From a checkpoint of a small transformer trained on Wikipedia.
Size: 15 heads of 32 (3 for keys and values), MLP 512 SwiGLU, vocabulary 10574, 17.1M parameters.
Architecture: rotary positions, biases on query, key and value.
Training: a variant of Adam for these matrices, 16047 steps.
MLP neurons of a small language model. Each row is named by its layer, matrix (down: output weights) and neuron, and shows model dimensions 16-79. Each number is 128 + 24 x the weight over its row's rms, rounded and kept within 0 to 255. A neuron's up and down rows have the sign that makes its largest values positive.
A block is one neuron, or neurons of one layer that tend to fire together. After each block is what it responds to, as a language model described it from the Wikipedia text at the highest values.

L9.down133 [128 145 133 114 140 113 165  81 128 145 128 176 130 148 159 132 125 107 146 100 134 130 115 159 125 119 119 104 177 162  68 134 122 113 132 105 109 105 124 146 141 128 150 144 129  94 137 107 126 148  94 133  96 159 102 139 129 132 144 104 125 105 138  97]
L9.down156 [ 64 125 120 133 130 121 127 140 126 112 159 152 124 140 127 115 179 124 139 104 141 116  91 120 141 145 128 105 165 151  91 148 128 159 169 143 118 156 118 159 141 136 137 120 126 138 114 116 109 132 123 166 120  87 118 108 132 122 154 102 164 119 130 141]
L9.down314 [128 155 114 126 210 104 108 150 123  99 124 113 134 123 139 143  76 133 111 120 125 107 158 102 155 147  92  92 119 116 154 123 129 119 155 118  89 127  86 157 144 112 100 111 119 115 165  97 142 169 122 129 143 161 126 123 133  96 133  91 133  93 152 162]
L9.down315 [135 127 140 148 148 149 129 172 121 118 156 140 102 121 131 106 108 134 151  80 140 111 138 129 146 110 119  85 117 110  88 139 160 113 145 119 128 106 132 128 105 148 116 127 129 102  98 142 186 121 136 121 154 132 145  97  88 133 113 114 148 121  94 129]
Prepositions, mostly "on", ending a clause right before a date or place, as in "on 25 October", "installed … on March 12", "on the west side".

L9.down347 [106 122 115 103 166 136  99 129 106 160 161 150 137 130 148 121 114 133 116 114 132 152 127 145 125 128 143  78 101 120  74 136 139 119  77 136  68 152  92 131 155 156 151 158 113 162 121 171 110 120 100 136 152 141 100 154 157 103  95 112  94 138  97 156]
L9.down359 [116 120 137 136 143 114 160 138 142 127 121 147 132  85 107 109 141 140 107 107 104 128  89 116  73 132 147 117 134 119 139 139 139 143 135 135  98 112 116 102 126 143 164 122 119  97 104 114 151 114 147 116 120 112 133 118 169 118 153  89 124 132 143  88]
L9.down440 [126 136 122 175 155 132  98  83 101 124 136 142 122 104  87 136 126 126 130 137 117 125 108 124 110  98 119 124 125 131 110 139 124 154 115 152 113 166 140  97 123 115 120 109 183 161 116 119 165 129 139 136 116 101 142 136 172 160  99 139 127 135 139 144]
L9.down489 [113 114 115 119 125 137 148 104 155 153 156 105 117 124 172 101 129 117 110 166 137 131 131 102 126 101 161 122 144 130  89  92 138 160 145 113 165 130  98 148 158 139 115 128 108 116 125 104 125 104 140  91 111 121 153 134 165 156 105 150 140  68 143 136]
Strongest on the decimal point in decimal longitudes (93.69881°E, 1.634722°W); also squad-table pipes after ages, and prepositions like of, in, than.

L8.down25 [128 163 121 103 153 131 133 139 124 147 147 102 124 128 134  83 132 156  99 111 147 107 137 155 106 145 115 148 160 122 118 100 156 136 126 140 134 153 117 166 183 128 147 109 126 149 113 135 109 155 121 156 133 107 115 102  98 108 152 138 169 126 166 141]
L8.down54 [145 132 115 120 173 134  70 109 141 140 145 118 148 130 141 160 109 174 155 147 152 123 107 136 105 140 105 122 184 149  79 120  89 136 113 122 139 135 123 121  92 159 124 147 146 118 101 148 141 142 120 153 109 123 113 144 109 141 168 149 159 165 131 141]
L8.down59 [108 132 124 172 155 166 161 125 148 117 136 100 138 125 139 166 156 117 134 130 153 118 138 122 163 123 124 152 125 137 114 145 138 131 157 157 124 152 117 106 149 116  91 139  93 141 129 162 108 144  96 120 129 134 120 121 126 129 123 169 107  98 132 107]
L8.down85 [145 147 175 157 142 125 149 129 149 133 110 132 155  81 103 105 130  82 131 121 113 128 135 142 164 107 135 152 141 142  85 113 120 132 115 139  89  62 119 122 138 118 169 177 113  97 122 121 139  99 154 113 153 171 119 150  78 144  95 142 164 119 121 124]
L8.down137 [106  81 126 106 105 137 142 145  88 130 149 111 109 108 127 138 130 141 110  94 151 148 125 118 130 148 144  92 112 146 118 127 116 100 154 122 121 100 173 136 102 154 143 149 126 153 158 140 129 143 116 132 144 110 135 135 151  88 136 141 172 125  96 149]
L8.down162 [ 90 142 107 130 199  98 114 121  97 165 172 211 134  83 124 156 122 155 124 118 134  89 129 123 106 100 110 156  94 137 134 125 106 133 167 120 132 152 108 176 144 108 108 126  92  97 111 129 136 115 123  95 111  95 107 134 122 122 148 137  88 131 117 111]
L8.down179 [145 116 125 119 130 111 122 119 143 147 138 148 125 141 113 136 100 153 117 144 129 109 104 115 130 173 132  90 125 121 123 111 145 138 145 173  79 165 155 174 102 137  96  92 107 144 112 135 135 103 113 161 125 103 119  79  98 161 128 139 170 157 132 136]
L8.down235 [ 99 138 135 127 126 157 105 118 156 111 133  86 131 153 131  85 158 105 180 150 142 179 106 129 162 155 143 156 125 142 137 174 117 121 126 129 105 101 129 109 179 106 114 112 114 117 112 154 125 130 164 157 104 103 128 142 185 153 113 110 146 158 159 124]
L8.down248 [129 114 129  93 117 148 184  94 102 103 159 152  68 103 128 156 100 151 142 104 141 143  74 147 108 161  86 123 143 174 126 149 126 181  93 134  95 152 132  85 137 124 163 137 117  95 160 114 111 109 127 173 153  78 152 116 132 138 131 143 121  95 133 129]
L8.down307 [114 117 131 126 127  98  93 164 102 153 118 169 112 117 134 109 107 167 115 130 124 113 113 128 118 117 118 142 144 138  87 127 126 139  94 136 111 179 129 129  98 105 144 156 155 155 105 164  85 118 122  97 147 123 138 112 108 116 152  76  84 126 111 180]
L8.down312 [155 156 122 130 132 109  88 128 133 127 115 134 120 106 133 144 124  77 142 152  77 108 115  97  98 177 118  97  81 136 117 110  95 134 145 132 120 123 144 148 106 115 134 141 171  94 150 139 130 105 132 114 106  89  86 125 148 113 179 109 132 150 118 108]
L8.down315 [121 112  98 125 156 129 132 134 136 142 140 156 117 127 131 147 150 168 136 115 126 113 134 149 134  90 161  94 118 125 137 123 135 132  81 204 136 145 131 151 130 123 136 106 114 122  86 127  85 102 137 133 160 113 113  99  90 109 148 120 147 134 128 154]
L8.down343 [147 135 174 137 106 154 131 132 107 141 113 173 135  80 148 110 124 127 113 136 169 121 110 112 139 113  74  87 145 103 137 127 101 129 177 152 137 140 146 149 139 142 115  95 116 134 118 136 168 148 116 106 150 111 104 130 150 118 153 137 139 109 152 149]
L8.down387 [121 148 102 111 167 152 113  95  97 169 140 149 129 122 143  83 152 129 107 140 122 132 144 118 143 124 118 117 117 129 163 120 169 123 123 133 120 116 139 127 123 141 133 112 141 115 132  74 120 129 110 100 128  97  91  87 146 134 112 145 128  89 162 147]
L8.down390 [115 110 107 118 123 126  99  91 141 123 117 165 111 120 123 146 124 112 143  81  79 160 136 147 116 152  90  76 133 115 150 119 117 122 124 150 121 135 139 144 141 121 133 145 154 107  86 110 115 142 126 155 115 133 132 104 123 146  88 146 162 146 120 149]
L8.down407 [118 120 136 128 155 133 126  96 119 167 130 112 110  99 131 110 106 143 115 146 154 141 135 123 114 112 167 105 137 163 152 121 135 138 132 147 115 136 114 131 172  79 141 101 133 183 119  99  83 100 101 122 149 113 103 122 111 104 132 119 138 117 106 133]
Prepositions after event verbs in biographical or historical text, such as died from, held on, dismissed by; also date-range dashes and table separators.

L8.down2 [128  90 118 127  95 126 163 121 105 135 160  99 135 145 125 123 116 142 102 105 137 165 125 144  90 112  85 191 160 120 136 112 129 129 117 184 145 158  99 132 157 160 144 135 121 155 147 154 142  95 123 120 144 147 165 118 121 117 116 125 135 103 133 137]
L8.down93 [108 150 126 141 178 153 151 114 138 123 117 144 138 127  90 162 123 146 104 101 123 121 127 123 110 137 134 134 131 142  89 144 169 150 122 124 137 152 141  92  96 125 145 169 112  93 128 131 144 144 102 146 173 141 118 103 105 174  83 178 129 126 131 117]
L8.down146 [112 153 160 119 118 133 163 133 105 138 171 132  97 132 117 115 126  80 115  90  66 115 101 163 130 137 115 124 117 113 134  98 113 130  87  89 111 117 118 174 108 161 133 135 150 169 119 120 134 152 115 129 147 147 144 139 137  98 123 164 117 139 146 133]
L8.down167 [146 142 152  88 108  64 122 124  97 110 111 122 140 113 121 119 159 115 128 101 148 123 148 139 152 118 100 109 144 102 167 132 122 114 134 152 177 115  94 151 145 135 106 105 152 150 128 156 109 156 151 139 155 167 133 102 109 113 101 170 136 111 151  87]
L8.down185 [123 110 170 131 144 128 137 150 145 143  94 147 136  67 139 120 140 187 148 130 131 128 143 131 144 100 126 133 120 132 120 117 139 137  92 147 138 141 138 130  99 118 120 156 166 119 153 130 170 146 144 113 116 154 142 140 123 120 106 129 129  63 122 184]
L8.down187 [ 96 176 135  97 146 114  84 112 108 153 182 133 162 156 156 147  90  92 122 120 136 157 124 154  86 115  75 141 110 139  85 105 137 102 133 124 148  97 124 146 145 135 189 118  81 143 142 135 138 147 155 119  99 118 127 126 135  86  98 128 128 115 135  92]
L8.down257 [104 134 142  89 109  96 146 130 110 160 154 151 148 137  91 187 121 149 106  95 120 112 125 118 100  84 132 144 137 146 130 157 109 143  59 133 108 115 162 164 107 115 149 153 118 155 131  95 143 131 151 120 145 155 127 158 123  91  83 132  93  92 112 131]
L8.down308 [120 133 167  99 221 103 137 142 129 146 161 115 100  90 103 134 113 128 105 130 142 106 107 115 129 187 127 116  85 117  87  90 138 130 122 116  95 115 149 144 147  85 154 147 124  98 129 137 132 113 147  95  95 118 127 154  76 144 141 136 144 165  84 141]
L8.down355 [ 94 112 129  76 137 157 144 141 131 126 183 103 123 130 107 157 132 148 116 169 152 129 136 138 129 118 127 143 113  89 155 126 120 172  84 146 105 129 104 160  71 136 166 160  88  96  88 113 105 155 139 148  96 155 127 162 151 132 123 145 137 130 123 115]
L8.down362 [ 96 127 130 155 140 136 153 110 128 134 163 128 132 113 157 135 121 121 176 123 149  71 114 118 110 142 123 127 112 119 109 112 139 106 125 159 143 129 108 113 154 141 132 180 131 139  87  97 151 176 143 146 113 115 169 102 136 108 184 156 139 140 136 139]
L8.down381 [128 112 135  83 119 112  96 153  98 178 111 134 157 132 115 157 136 158 142 136 119  87 185 118 100 147 124  85 134 122  78  92  84 117  92 138 147 138 124 166 135 151 120 125 121 142 158 112 134 122 133 122 135 118 166 187 134 147 157 121 140 152 120  77]
L8.down420 [156  99 175 118 114 140  90 135 136 135 143 116 148 190 125 180 117 111 162 117 125 122 149 138 128 146 142 157  98  87 117 153 118 112 175 108 123  94 102 140 115 110 102 119 109 175 162 160 149 183 112 109 152 158 136 137 154 141 111 105 127 127  79 172]
L8.down432 [157 101 137 125 101 136 121 146 142 159 131 138 103 144 156 184 143 170 137  98 110 144 140 172 108 140 115 144 144  94 119 132 119 135 157 140 141 132 140 126 129 176 154  86 135 181  88 138  57  89 128 110 101 143 150 146 142 130 112 120 130 127  93 147]
L8.down487 [105 145 154 158  84 119 119  75 103 140 173 155 111 164  91 121 130 121 129 133 118 134 156 131 104  93 106  78 137  93 109 103 111  99 148  97  87 157 154  94  97 143  97 119  85 118 117 132 139 141 111 131 122 110 130 137 130 141 140 160 122 111 110 138]
L8.down490 [111 105  93  98 159 112 119 110 117 183 160  88 104 125 107  82  99 164 150 131 105 114 101 125 119 118 116 167 146 125 157 141 114 137 119 187 142 147 126  96  86 139 141 108  92 133  95 124 132 132 122 154 116 108 141 114 113 135 144 143 124 124 127 126]
L8.down494 [126 151 147 139 180  84 121 157 120 160 141 134 133  90 113 137 108 139 148  99 116  69 136 172 138 115  99  89  95 120 143 154 132 116  91 175 149 120 132 125 135 128 108 121 114 113 137 129 126 162 141 111  99 129 125 154  97 113 139 164 102 106 123 138]
Connectors just before a place name or number: "of" in University of, "in" before a city or year, commas in "Dalton, Georgia" or "51,994".